From a checkpoint of a small transformer trained on Wikipedia.
Architecture: RMSNorm before each block, rotary positions, no biases in attention or MLP, untied embeddings.
Training: a variant of Muon for these matrices, 378M tokens, 11527 steps.
MLP neurons of a small language model. Each row is named by its layer, matrix (gate and up: input weights; down: output weights) and neuron, and shows model dimensions 256-383. Each number is 500 + 50 x the weight over its row's rms, rounded and kept within 0 to 999. Numbers have three digits each. A neuron's up and down rows have the sign that makes its largest values positive.
After each neuron's rows is what it responds to, as a language model described it from the Wikipedia text at the highest values.

L7.gate904:515560546479513501508614489483475526498482512456454443587511446453425521516514460454548498551504501530500543472498437510486514552453477626561579477483500481540559508435533480511498492452538519473548442414500543503457539492468527445550481488584615539542501557572550434473538530484403408557500517525486559490544510497471528558571486530506472509433519453543512496484515447480495445443542
L7.up904:551519522533445513414484525529459485564552462422531539430480565434584544503503465398481481528497485474479506509553549405486524497483522588503491407533506649487532508522581487549457538442495560516526454566490613532490490512573555484448479578514458422495421400512419561477548432472430545446563461591482415512428591531597409410471509487500462458587452540497513449519451459528531497513515
L7.down904:400475508461476456446476497411393363575515351550499459556541475550481566520499482541519481539488542561453472525540480467480460423475439387527496549486528577535543393425509547543539565482501627482483433397425539587563498496502519524569424437411518474556481508465510498420537501472426507489504439499582505526492547446415445428535536521473465596509538495474509515536493434555490467529488
Description: Of and word-start fragments. The word of, including the "f" split off after a capital O in titles or names (Ten Views Of, Ofakim), and early word fragments like ist, ref, link.

L3.gate920:519479479464599601459522448561481557447403491536571558410486457557390523492501573571627510546489481534461604540435586499427548500516437540618540533422556483575505511523604458410476516539513426465481437446495473432512591485492511527517466501479592445518544444501512469431521542476518537437602420428490497483604518558530503605530580567499447451450499533496450483512534456509524423559471
L3.up920:510526458466556459506443496475463520591423489549584555466525468471526470510465520433608530500454529453471538453582597488472448494592570582468542527558512521486554511579500515537515521511497495537534467555560418557509530525472443442589477447562560481486472506456499545549453454506491481488487540500532408562467514402563538519451468461492528515524559556525510494500600472578505553563521
L3.down920:495566534491508448520457437604542553491536451448608514460453605450517561525470555434563541462544434551476500455482571467432424464518483483459531564481527456429486448561477471582571377567513508422536483476464537537443531535433523421545499465592611504501507404418570400507411401579475514492546601457570450498435512450528500590540400431565542508458513502569561464493487465493554600503495
Description: Mid-word "profess" fragment. Fires mostly on the "fess"/"profess" piece inside professional, profession and professor (Professional career, assistant professor), plus scattered other word pieces and numbers.

L3.gate695:570600458484473433439479531513414537518561444458492521537580591459494474516420521455493516470455466460436533408442510476520540438490542603396538505547463537512478537497453574568490459507561493520490517505467522504424534481543466564488589557378467494562503474477480591544477603450529469514487541566450604579478466620427497433481590445483487556531558474521568440529496494541503403512401
L3.up695:508543449424604584470501439565477547575507413472447493483545480420539466404512435397513462519517475578479584594506500438472560430512620544473554496543478539574559433506478343529501481511578445479488522425563586473507529493474582473503540587459564559549545372522515505461512438442473514445492523555439589526534576507508442586616517429495536530440560435553484416451473570538544505483463
L3.down695:513467434530513536527397479499458474522597452489492518506516492538461519557504562383497506443497405469480609514507483506471595409531535555407507518533432559561507535478430480511455523508531457574497462447500487579469538479454472569473508544416517589459597364477537388543502536454484478481555506569432500532513543438542525552498528520590503497498507447519477454516475531580540383521359
Description: Incomplete word-start fragments. Opening or middle pieces of words split into subwords that still need a continuation, mainly verbs and nouns (ref→lected, def→eat, eng→aged, a·ff→ected), plus fragments inside foreign names (Cal·ang·ianus, Kö·pp·en) and partial Korean bytes.

L8.gate394:524517562594573491521511558487493480475541576516511514423533495549540461505501482514416541513487402455530574480455503507447435516470534533502451509465463507502441439461502527557520543463524625464407511428500483508561498608367511518509485480492554550518450463430574563435529514390438506468477428507519507501494535630489588499459553523556450462468534505461445389484460521560519468541515
L8.up394:509461476563495528501529485472543555571563451529548587527428585496483575485565504547548619468418498472493533523403506413486558610404450563452529518419468543547511441483500497480453405571514495589527486485520477465530434491427491416498449500425535493503462460514484584518492423467525572401454522391538550466482554510458520493557531522507497470462495498545482572496583524439529516430514
L8.down394:559500512438538452471551523448487469598558494433474524506575431517504569487477569498486515439537405531473547491476525570442562527515460500440454460465493593453501472536500554520512568437475447426495442470622434573537457582475533439491414483482535453436508529518486578385458522539442489488491485490448485537519562467669519532566586502514520562486465471497534490596539533531475544476463
Description: Year number pieces. Pieces of four-digit years (the 19 or 20 prefix, or the last two digits), plus commas before a year in citations or dates, e.g. 19|91, 20|01; also scattered mid-word pieces.

L7.gate617:494399524533518518438503451443516595504413469578500502545497502516515443408531442502434488527585497372456434553516531507518522598541444421538404451487486435524417416471534468472513531533485509539448444428477448539524532480399421470533479475470506513479457451583452574467482445483440487498491457604484540570530486536527511452518532447554463564452505582457456540513506493541546453534463
L7.up617:472425479512497482521547429544541614567463606471555484540547412459505393485491416564564527536468503505524535532464530477502467525603468455469479548436532459489456518466577574531504524526563487527426505425550607510594489511438529431418520502513458576569521463562511480485425498434416479387476562590463460517615516464464464534604495486566478601481559592547498461456620553472588447435474
L7.down617:463565450511501396494466524476459580513464465466505476437463571541528575487400584431531527499394535478402473478416475505558478569459626506426547506534478494545536428441425487477520470462517538538416444548487541462569514474569535519483584385517508477519488527482482526505471491542401477603518503463581503571437430556432482481533506504479427431491536512487507483513496542571522416440504
Description: Before a person's name. Tokens right before a person's name is expected: list dashes under Cast or Champions, "featuring"/"with" in song credits, and table pipes.

L3.gate37:486500564477514507588502487549455463452516551556541461509476422522582487447429570496579562488478534479506523515409432566547478549515437543530377475415494553541460521481528489517494504462564548440470503469538517559565453505397565606477494537516429505449470476418442502508442575507435491523533475491495523480485494547540571468515495449499552571465435517415584552586516504550452549548525
L3.up37:418445558533547473464507558503521429429528540488605571549497520469562461425369532510618549514491542452522561493503476493472552550574438517542405466366432555520476492470423448512390575504535560477416520390573544631547482479448584575474563504516457473458478424420503569475475546500584478518540509517484496455550535508556515457480533464536463564450539552450501511542451484439412520532451
L3.down37:556537466487549464425474478527541589474444503508490433573490503457568633503513453529474508498374554545407568493448414439476473484456406482427541449578518537536454528437550492482467516443516502492495492429567491591526547649503518503497467480522462553520517511551445549505532460486412516503449469468382545546502449462517517515503521462439468526486421481481437551546529500501479466450489
Description: Noun-completing word pieces. Final subword pieces that complete a common noun split across tokens, such as mat-ches, Cl-ub, Spec-ies, chap-ters, and whole nouns like series or house in headings and descriptions.

L7.gate996:465491483550583560482517552553503520457512543496549391521512528462507504540471531645431469424514424513451522540390495530551470478456499536525565526461432407468493420459546550419511519377486530509475455507489567561502450543401538583490507454518479455484505496554577510379598554482476456498459542458502430633555536527513489557536479490435542450488522596560547488507492576456486453483517
L7.up996:511464593469474517493502479577464519524491504505477493424422465517480429463494439448532523516559492439491521568604528523464506431495475512536493449502441549639592470526497419555462506552631468515520476500533512532504517467494483513536474524502488421523446446491414451433580424492508493502576429458465382415511526631483535431521435459435503476499446508502541455506498563508534505595437
L7.down996:537502430483512517524536456515488545498490558508532569478538491567553534462446516506449590486607530574570454487488513457524489477484555501524484453598511441496459599514466516501474397494438441488555590510472432630481398343483519472469482448491477513558504463485464445505476481551499591483464482504434551503557481375537437488597509558514625472556442499481551520454490504436547446418515
Description: Wikipedia table and header boilerplate. Fires on word pieces and separators inside stock Wikipedia table headers, infobox fields and section headings, such as "Valid v|otes", "Azerbai|j|an", "N|ation" and "C|areer".

L7.gate60:545614520532546560532564475464558410498532387489525422469435420413605509439553511453436500494400493506441449460514492580468528521489447484523451432473496464561576480531474446511548515516492432451502418470518564541543486489332533537547506559459591539466456388535382427535491538425518535589381470442498559538565544562463432493461484426483527507453532470517541498463576505552548549341440
L7.up60:496499455536581448478430480508445489464463380555458551538468571509534482382447514526526489453489544578506433495555533439470465558543491441564570563597546528538578430640557552493527521477464532537530524463527470443411452501480479403452588517544527487491434490537495469491501489483475440465619463489477499479472543576505518464517427461499498493418515471428514448538523493523515535443540
L7.down60:506509503498571530457427520478520464482447515556452486543449516507551457402366494504469584523497577524486518398466515555481580480443439471487578455512464510438518440624506580478521541399476491543538500460452543486539498590476537417510548518454508464463465587466450427453558563474473524423426569483578499553538422528466530528392518500542527565573538516437427503522596486479559506455518
Description: Year start after dates. The space or first digits (19, 20, 18) starting a year right after a month or day, as in "born 7 August 1981" or "June 7, 2018".

L8.gate420:488514553500527503554560453558526532518456642480610496532603512517528467499584560507449447522435516454470573478502464418413506542503497504435539515498578512398494431488471465486447398511548477498517469452502544491545541482481438454461484497484556483495508498438435501524516441563400543439513496482524514549506529496520563449512460491583476418515499550360537542639535475491463575467564
L8.up420:476555500427464578453438496542434509555498472546490465470518389512575484474472538412521522445464465442445585492531488537526492542527503551575502611474382454488516530524525444521512353519544532469471463491443488582559492495474372489518493540511498486387490492466521417476492556485388535475580527479504459543558488487436498512541468458567482422580501529416438589437620557539426559506570
L8.down420:507555626433423561520491482575459473557440462458488490455403414456494541485537477425455458542464506513522508459543390491470518515469428448463539560553560550582463414481498537428504474437486443471490547463486510500552517641487478487448494489507465485565451578456529425523573498594551587491554548428523493549456530523532455507476341397466463447621448566527477517444561505530433525394478
Description: Institution head-noun endings. Final token or word piece of a generic head noun naming an institution, place or event after a modifier, e.g. Church, hosp-ital, earthqu-ake, instit-ute.

L3.gate204:490562503488437575483585453452474533499564535532465525658460591521528494460501525518481528507445605471535556463439438445395502593429495560483501553502495526539515517437481500557496433520465508583526417571415542504483524524496554573462464411473468555441475526458518492386563499515464471469468435512527472595578517516459516392522481473390538478549541497628540495512560546504526434500582
L3.up204:595499512453528447477554496400542524474483584529485530570454521502553485467551479477494475498500572471513404473478378546397548535557518565473470474509538480502599570525484500474488458535446455528487538574548540513475513463561584530509502458499466517488495493472493407454528519573460486459470453522498587597580469568391573351472515531455543471551526506594493482524548514486580516472550
L3.down204:459476471573456481451413499433447518479542536497501560469545532532518534475510462486501596489474574474547555547559397394437559566499498430552471464542500607493506590601548483445453526585448525509554472523460559509397495497470448576486513469568593568648468554562562513455472438580536455522487560453505519440578532542497555524515478495487486485564629505601547549614566478485535472491617
Description: Word-completing suffix pieces. Final pieces that finish a word split into several tokens, mostly in infobox and table labels (Pop-ulation, P-ld, re-ference) and in prose (ann-ounced, wro-te, responsib-ility).

L7.gate468:408515513449503493462462547561461385403525525529546525456492487518472507455493474433481503479575427576396452534525523504454496518470521576476577487525533561497541479515450459552541488488450486539519546507644554451545450505492424485570476479400436469505489564587467519443408506512546504584478537480514467537528496477586551575499485627458521379635470440518501508557419448425561495499514
L7.up468:510611617438475511550484468490449381454510558512418508522529539590542411533546394366527423448482465486445431483584580556455529602451552495470536456453498581461496447603563468472517482457425565507574480469533611486508507485601432519636471606416480462469526502565528493459415567488585451550478502447470409499486472516462523553460478491474426429587476634540542452520522427484545440610469
L7.down468:556510474611547557462484537456464523636452530523498507496453497580514509459489419512540456423489543502495434489460555548505528483426594535456467556563453519546513571505441508506474482539521420537505493503470445501497409685431546511465499625563569537476492460585482552549540424535450548432577533495376450465522469387554518550545629478573614493495572456506509497475534468527591558550517
Description: Split-word suffix completions. Final piece of a word split across tokens, mostly verb endings like -ed, -ing, -ated, as in incre|ased, collaps|ed, mov|ed.

L7.gate173:522534495585428457462502549478378497610446461481536380409580386512520460454493478436459484514448572585474540572489482496528561445496443454537432429554452448494475476469423546664489574540463486472655509473394492420505506524515364559531609538553452550447500499506492501459554522471466489600518460467441492460521498516446496536475562510479439420494556564494553466427505531537586620375477
L7.up173:514540521577481546429492561418534455553421523469478539476437493531424473527534500502494530585456519537565578507459526486445521431452549520409498476479564523450447597492486525474475488464587489477484597536534479584493444483542452479478483456495492503496474488484370508526489398561506513501545485534489399435589627506463538476429519461562508456495428536532596500541467382472549591492476
L7.down173:503429413437484519429501524453570486503518561562407536580491471441486545446563500575509429573601541438502527573440610514528522499413500481548363590554464458516499524512459593452469464465520523492553473495531477451555450596495496547491469565529457494568523440429546415391413558504582509519602505424448540532528486502450525531446562461621533449601434569546543580429511509498433599531448
Description: Word-internal fragments and table punctuation. Mid-word subword pieces continuing a split word or name (Rag-h-avan, c-em-etery, Fort-ran), plus the colon after Released in discography tables and of in fixed names like National Register of.

L8.gate916:522548426534426560412522514510459594503459608483474503457579479472515503511400625406460480521510450553521550493667552490539539565511582503529585598436534555425488595497474540499450480464622420503590534508485507591492532514519581488394453583476458496527503446511460468446402563515478580512492484544512403509504509564398507494456556391481542513497540618569513464513533555501491547479489
L8.up916:427467527458497516537521546547533468560571547467450517588518519480483543423540436515585472448519509494555487472444568396524451454464464539457627487510495566481469504464428566576492464421537552523530443390554448555546483519560395462571487456557535446536461573516489479520512310431528454495509491505535562552564515533544409528465555497453458587555516463553552612458539496535444614454510
L8.down916:383599488528501508443522427555559449600436462471474461443478493485505445484496618488398522415501417413585440517541531515498544475523486419485484530514539546491471550473483425531486412415623553451500389454530546458415495675548499462529419447491465530550494569443465382567513547599489546566553482490475487439505449489563451539512518496464533492520520568491494545520481558414501526582484
Description: Predictable structural continuations. Mostly the == opening a new Wikipedia section heading after a paragraph break; also predictable mid-name tokens like "of" in National Register of Historic Places, or H in NHL.

L3.gate460:614483592490417481488467432493510456543440464456440458549441475466520525521477415496472557505504470548377521601406466536454498527552494547484571525593485465502476597530436493484482469501422548488609451512499492502531463493490469517469483515472633528415525583457491485526389503576502507512479635647481443441487455478502456602544493491524438391504483518510535560550534525524577422474524
L3.up460:484558482478387487415441464456488487548506460551480503542571465566523514460510526526460606510526496540506583612477479571468505592547519501538509502523432498457529533558417448459489375467508495483476506522520516473507549510597536519427518494521504536544535530564511576515465456457605577542454441523483407473494500483485444526509610529484583458492479443510531487577573551472601522436501
L3.down460:486490472477439574500464452492558589482498525443550430537546483433497521533462469524474578497468580573386490587470359467596478521521544544519459557554419377565482579444611440449379424575577542457506629491459469468517484538597537422517478460479503577432458592491560528440472499540472504490529527521495437409527494500546421521605382485507471440506562517581500489437611454581560460476521
Description: Opening fragments of split words. Short first or middle pieces of ordinary words split into subwords, such as adv(isory), do(ing), y(et), per-form(ed), also standalone do.

L7.gate578:543483518463532568499473373526466475529514585489560469458478561546477399551516470443501447562583554492490569410416562456469597486517524489457410464495558432458503493448410409450544506597593407499518529554451642518537598492485505540497510543513449369446488582525492469495565497540474554459474560396434431434545534511572555529565542512510528453567570465479506549470472534499569491558493
L7.up578:453507474431582500525422506497582491571611436580416495492471562557569478386492580507562485462619527458503521474405545502527624494476410500492477470514472516529426536438445436443481563548547507557530570447537526540522488531462537550542464556467457510423504429493535399481588516370529542469513553395496464459578497470507486490560592570358496460536527447495495496505509538453538419522469
L7.down578:411520484505600484472491498494551535473503583672524512569541500532489452574455493458521553529529468514563519449470508548413505491549483455482538368611473463538481526517473468465492472491437435570491561489522566495482510594526595584510545447581498506450459531459551476530470494497447542484349540481526464501554622499500465513501495616392516589427519523421460574467484501535486515555475
Description: Goal word-start fragments. Word-initial pieces inside longer words, chiefly "go" of goal/goals/goaltender in sports bios; also "fess", "icip", "serv", and year-starting "20".

L8.gate950:475500474499519576506483462442547483502613502554457521459501482548555468484596463439493544337535500413570367473483594518482460532504496540582548463558492538437497589481438548445519528583518489477528542523439468433487507466530459492506489483591481527478441512502477485492514480464480557556489530491363422434458415503509671589581422464489541493503496556432433572439482540532493502561487
L8.up950:447467491412562565558514463454512496518527498503507533567521479579458459532473525475489482510585518473485455555518459474479449477520499504405472463502532560421430544442480544560548524510540593510561561517531441563534491493563461476444492503445522424534472438521518554566457464431436546463488479477417553515589498483507437615422424530522485530524482480485457475468490521503536499561513
L8.down950:499461507560522394557530519517440517476502505563476487513444406620471461527550435480417504508464514482543578505531556567535457455503506496485461555570521468539446561398541412528526437524528512589510383520473514525514519586431507509520467541509479497480551538430496455529372408448520560421475520510494455483510514539497440525479632532489541426590511557528584446520512491421598489530471
Description: Verb endings and stems. Ends of verbs split into word pieces, often past tense, e.g. l-ost (to), attract-ed, collaps-ed, reac-hed, plus whole verbs like took and won.

L7.gate280:554516434525515470446496468435515507538543541459435386508442574553495497532503553569538487425601499491523502541481552518490532477608521535495522544499458395533534473611526545519494549538537449595471487510445489408418446506535532431445509599411436513510497495503547460498511517458536497510540424505336520430500580621440433586575551592484514556480479463529434540443477455486563547499468
L7.up280:511505474560451508387515464500561414612466446620506481661513479547518544440477474541473439507458557434536455509510486520486545507469489565435523571469429464456499403491514576452540459607473536468419535561506505415485480437474522462502602459435465547513586507498456526472379459490534521537468537510485494531542396468477483524605586498496510531542475514540473427543521457492538434552537
L7.down280:517428500508485465522561514462545585494427574566502555470414426518510589490511609459439545556426517468566575532477507513492569444563400525582546610531466471423510495428422548487481484504469485572488549514508503594446487566531517504512433475522467446493625537600628463475476492491504497551475529468501488499559484573518491547497432507597520470485452505509519526533465495520442498537420
Description: Mid-word continuation pieces. Word-internal fragments, above all ro in intro/introduce/introduction, plus pieces like h in Stockholm, and second words of set phrases (as well, in early).

L7.gate275:473543424556535529485553467526485492536432526555535540451556493503586521444467505493464501400511471577491432461520523541495513483507401439544471439539459485399467562489505542483587534512528398492463523465482474475451505518442488505508486504539526503568477515502500521452541468547474632517527541584439492453504470454478450505565544516579532516474464435418461561433502384528553458508557
L7.up275:516557469483535543520416447537487426463528516469572557462455523509538471495438403428525487521470540590531588455482432539505606509509461539548418484409445478531551511449484465512522526426526506488562446418391468502476494537422481620493482538498444460397460492518527574540564519435604425475542449485495539608511519480572557553589496516519463559497561483550450519544496581544487559489557
L7.down275:522527535584606538505485465571441459543589560556415500552579475451501454477364468510516466457521496519363515504494566508505490491494576466360564455513448489466531474526600456517511620612539442486568507550454504449473448493500440517536483529517513395403583533516547571478439602487607583560497523580569569528468507536549476547397515551442578553483524535476574446510444523513561478554472
Description: Sport occupation words. Fires most on "football" in biographical ledes (an English football manager, Zimbabwean footballer) and similar sports words like volleyball; weaker scattered mid-word pieces.

L3.gate416:537539485485432530441561527538552361547574510529501460555396518506434511551524480524596469499489570535543479448487539456373571511516507440447469552476512507504464422515521481505515454520502431528622550463490438544481496476539464498455533446463481464377494522433587531452568512493398533517629454529576492567483456480515528516481448404496373496503463433504570495464513521651469523516553
L3.up416:438468489555465480512566476484465588446499538547478502429505474514532506422537515547427486463498508461482463496472511492487515462566515545513531481472494469527570518378569491487493487546484545361396488516570513550577508529504449532528468529492514561602464557528333433489546524578460582536498432525404464455476478565494447464490496424462510485475553423474542560518500490463538518598524
L3.down416:479494497504466442455483441492525527568378506491500376416545439471471458453523535558469447410477602547490574344506570516527503445482428482484537591453485558524444495532462520490552522501622535531438586517485487510544555605420583519546494436572507443596463447490537443464501516484475497504435505478451496536467537458554514435541377425433386452617443488474548503468567519470452526559456
Description: Word-completion fragments. Second word pieces finishing a common word after a short opening piece, often F/f (F-all, f-ar, Ch-art, deb-ut), plus colons after Released in discography tables.

L8.gate914:471498516458477448465536518488558469514556461473596449519513524519452466448539421512533481526502415435459420504352505461457520477470380492479488509534467493530488666524450568598470514517496400568471451569449446502476519476524408446492509444515492485479509462565559441537542407494514472507555451480521507541438497569599415468570549490488451582485618519556511626528559540512592505431494
L8.up914:492541485537477470427584490460556455518504557559484439523454500511504421568520435579479494491538549494393552426519560552453489526581465514419494504545480477411580459478535479564518544597551502540527472501586536484494507481544538547477451539461600511518572497476447518550460586522466513546503494565440548433568492516448508466449476542451415417504479403462493475417544524475559503509534
L8.down914:440481480573495498464441515445579443467553465587458499503449449563504586421435432452506523442467521427513586432495474567567440540614542463496513533451524493456455499549575431523529506439565518492390427540522493546423504397519499511493611493535553453530461500517569507511513558485492539486483518463419555623503498384472540470464591515438533501487474437506544512558426553475460500437513
Description: Split "came"/"went" endings. Word-piece continuations inside split verbs, strongest for came and went after a lone c or w (came to, went on), plus other mid-word fragments such as comp, im, am.

L3.gate133:504572521507510535465508521431551453445540564462526598431594502527421504543436561513576541534545585512539504506432521456612478469434526546471482446487454566496436532459630446518451488488513526512465551494512460471470544539427420567614539547513544509537518463493467518483590531517593571419470489478421561423541529473517428512514561422558433441518468546417515501614456496529465487474518
L3.up133:480581441559508515479446537495460579528507499438465578470456544438461501463552351503518484507419473495431455528512574506481528501589483526497585624538417514523517490441438427458466451497482486447600489455561540469506423577511537465533387418556522564424532450547422571402442550501514568555435507440416504442552485478545477468482507481500517602572508404450480562425500490494430391533437
L3.down133:544402445443494563502580460529621549499460428455419518462480503541393402479465417445581455434481537537504486536423508505491492478495453594450521477535548541539565492517531478515455580463510418506516555497489484492447507482431563534507509511477571504590563479475499511435553476550446574530526494465463481465348573455419555531572482541464496522526451461436553468472497589547497583458491
Description: Mid-word "ol" pieces. Mostly mid-word fragments, especially "ol" (Poland, Nikola, Tripoli, volume), and also "football" and "who" in footballer biography openings.

L8.gate848:524498429528528454549541461471471468479482499523505434440549477482445580430526529417515410548519586537475571478558513468526485517568419542535488501556537554543540487520635445503456510555545510486429485517537533608454509417509482500596490420565491543638593636533470508516507435559569481476491491456490468523499570498562547541482607520522518541495520417514391528551530497527422421509435
L8.up848:514458571515510471462507522378494438493544460444490507468411463462431595590473494548527509542450420523587427479582478532493481461459521572517445466562476441562628445619497458431527556469510464417439419576492544441467492513491552521551588515541536432419492489476545530571532587454440524500513457432565503530491584499560409440475459468538454525551438369569595522545482483552538510599521
L8.down848:492531550417615485558447558549608474535513502541474527444410476524473556570436461483503516542502516536584444440465509526499452601529646510551522438507446474520485482497393510499558540498499432442503475562520499537567466521483480530464493484487481436506468445568489457520490490511520514496416529496410534496418479459558535438428548513372453491531548456491551587508479470490477529559459
Description: Mid-word country/nationality pieces. Middle subword pieces inside country, nationality and demonym words, such as Azerbai-j-an, Pak-ist-an, Turk-ish, Pol-ish, plus table cell pipes.

L3.gate830:525577486418594461547404505483516503497560551517518488458523478536531550398628497484485430493396499467470505467397512533535560510520536434481523436465445513479392490481544477526544451484457586502562389386525458434453437465569519511508529477537469451480550420512454498495524475515491469551435494498502465507472458544563472442481594531542449467488431490451559556506458482491584513469440
L3.up830:576504472521549443559499546467550531407502494559588465598457499438536494478504558471538478466597538479531504541587482521498447492439365489518407543473445569596539461460481532425514548499486489544560490510440561544521538532501441431556496550510484508525454520578495558481524457524479581509544502592469487434425511489449562517559444516406488503506505474515457547569502530537527496464551
L3.down830:436448422404551528498524551431489423538536481455549591465581610493417564431460673421408570500452483511527530457469451572506522592487426471485431470499501557403484543507562446520374519508436500600592518583467597530503506508443506473493609414466501502508453492483498481580585459539516411462532439491577493442448413516492485483555575577560553530563496456444548462518495503454402569448485
Description: Mid-word continuation pieces. Word-internal subword pieces that continue a partly spelled word, e.g. "h" in nineteenth, Zhang, photograph; "ation" in rehabilitation; "ver" in converted.

L8.gate899:490414462602546469522530518570587544402481582460479512459492451529484581537499443542497495461496457437434483552460540473425531524553527570502633496460471560496578566481495474522495507496502476531388555585524580475603440481405605624522482501514466529483462538562447483437603607505480443500511502565579528484514548528510421569484459498602492567558471573506504546495597528440530594528529
L8.up899:433481510564516563462652473537545523469495416511555416511481497593482530423508569533467578512497440476479431520587524482440481509528488469503446466453537525509510457487413610523463547427447453458519498528513473516566424451494430527416409461384602560504468434414449524385540505514466489473438551552474572553474457541420499497498533504469451554454475524570583545559525486420487526519582
L8.down899:485513548526554486493638551568553622545501570524578505519556524520578547477436475430437483503514578493526513558489472491495582569462540451382528600532490469466527589504504520543569455587504516529483516496562443457575458462516469537571507555528503573551467509519456468494537512464516432535511567412513486450480410579492534574526510473451484544494471528451479558524471527497488495425516
Description: Word-completing fragments in arts text. Word-final or mid-word pieces that complete a word in arts and media text, especially "ten" in written, "Art" in Artist(s), and "ated" in rated.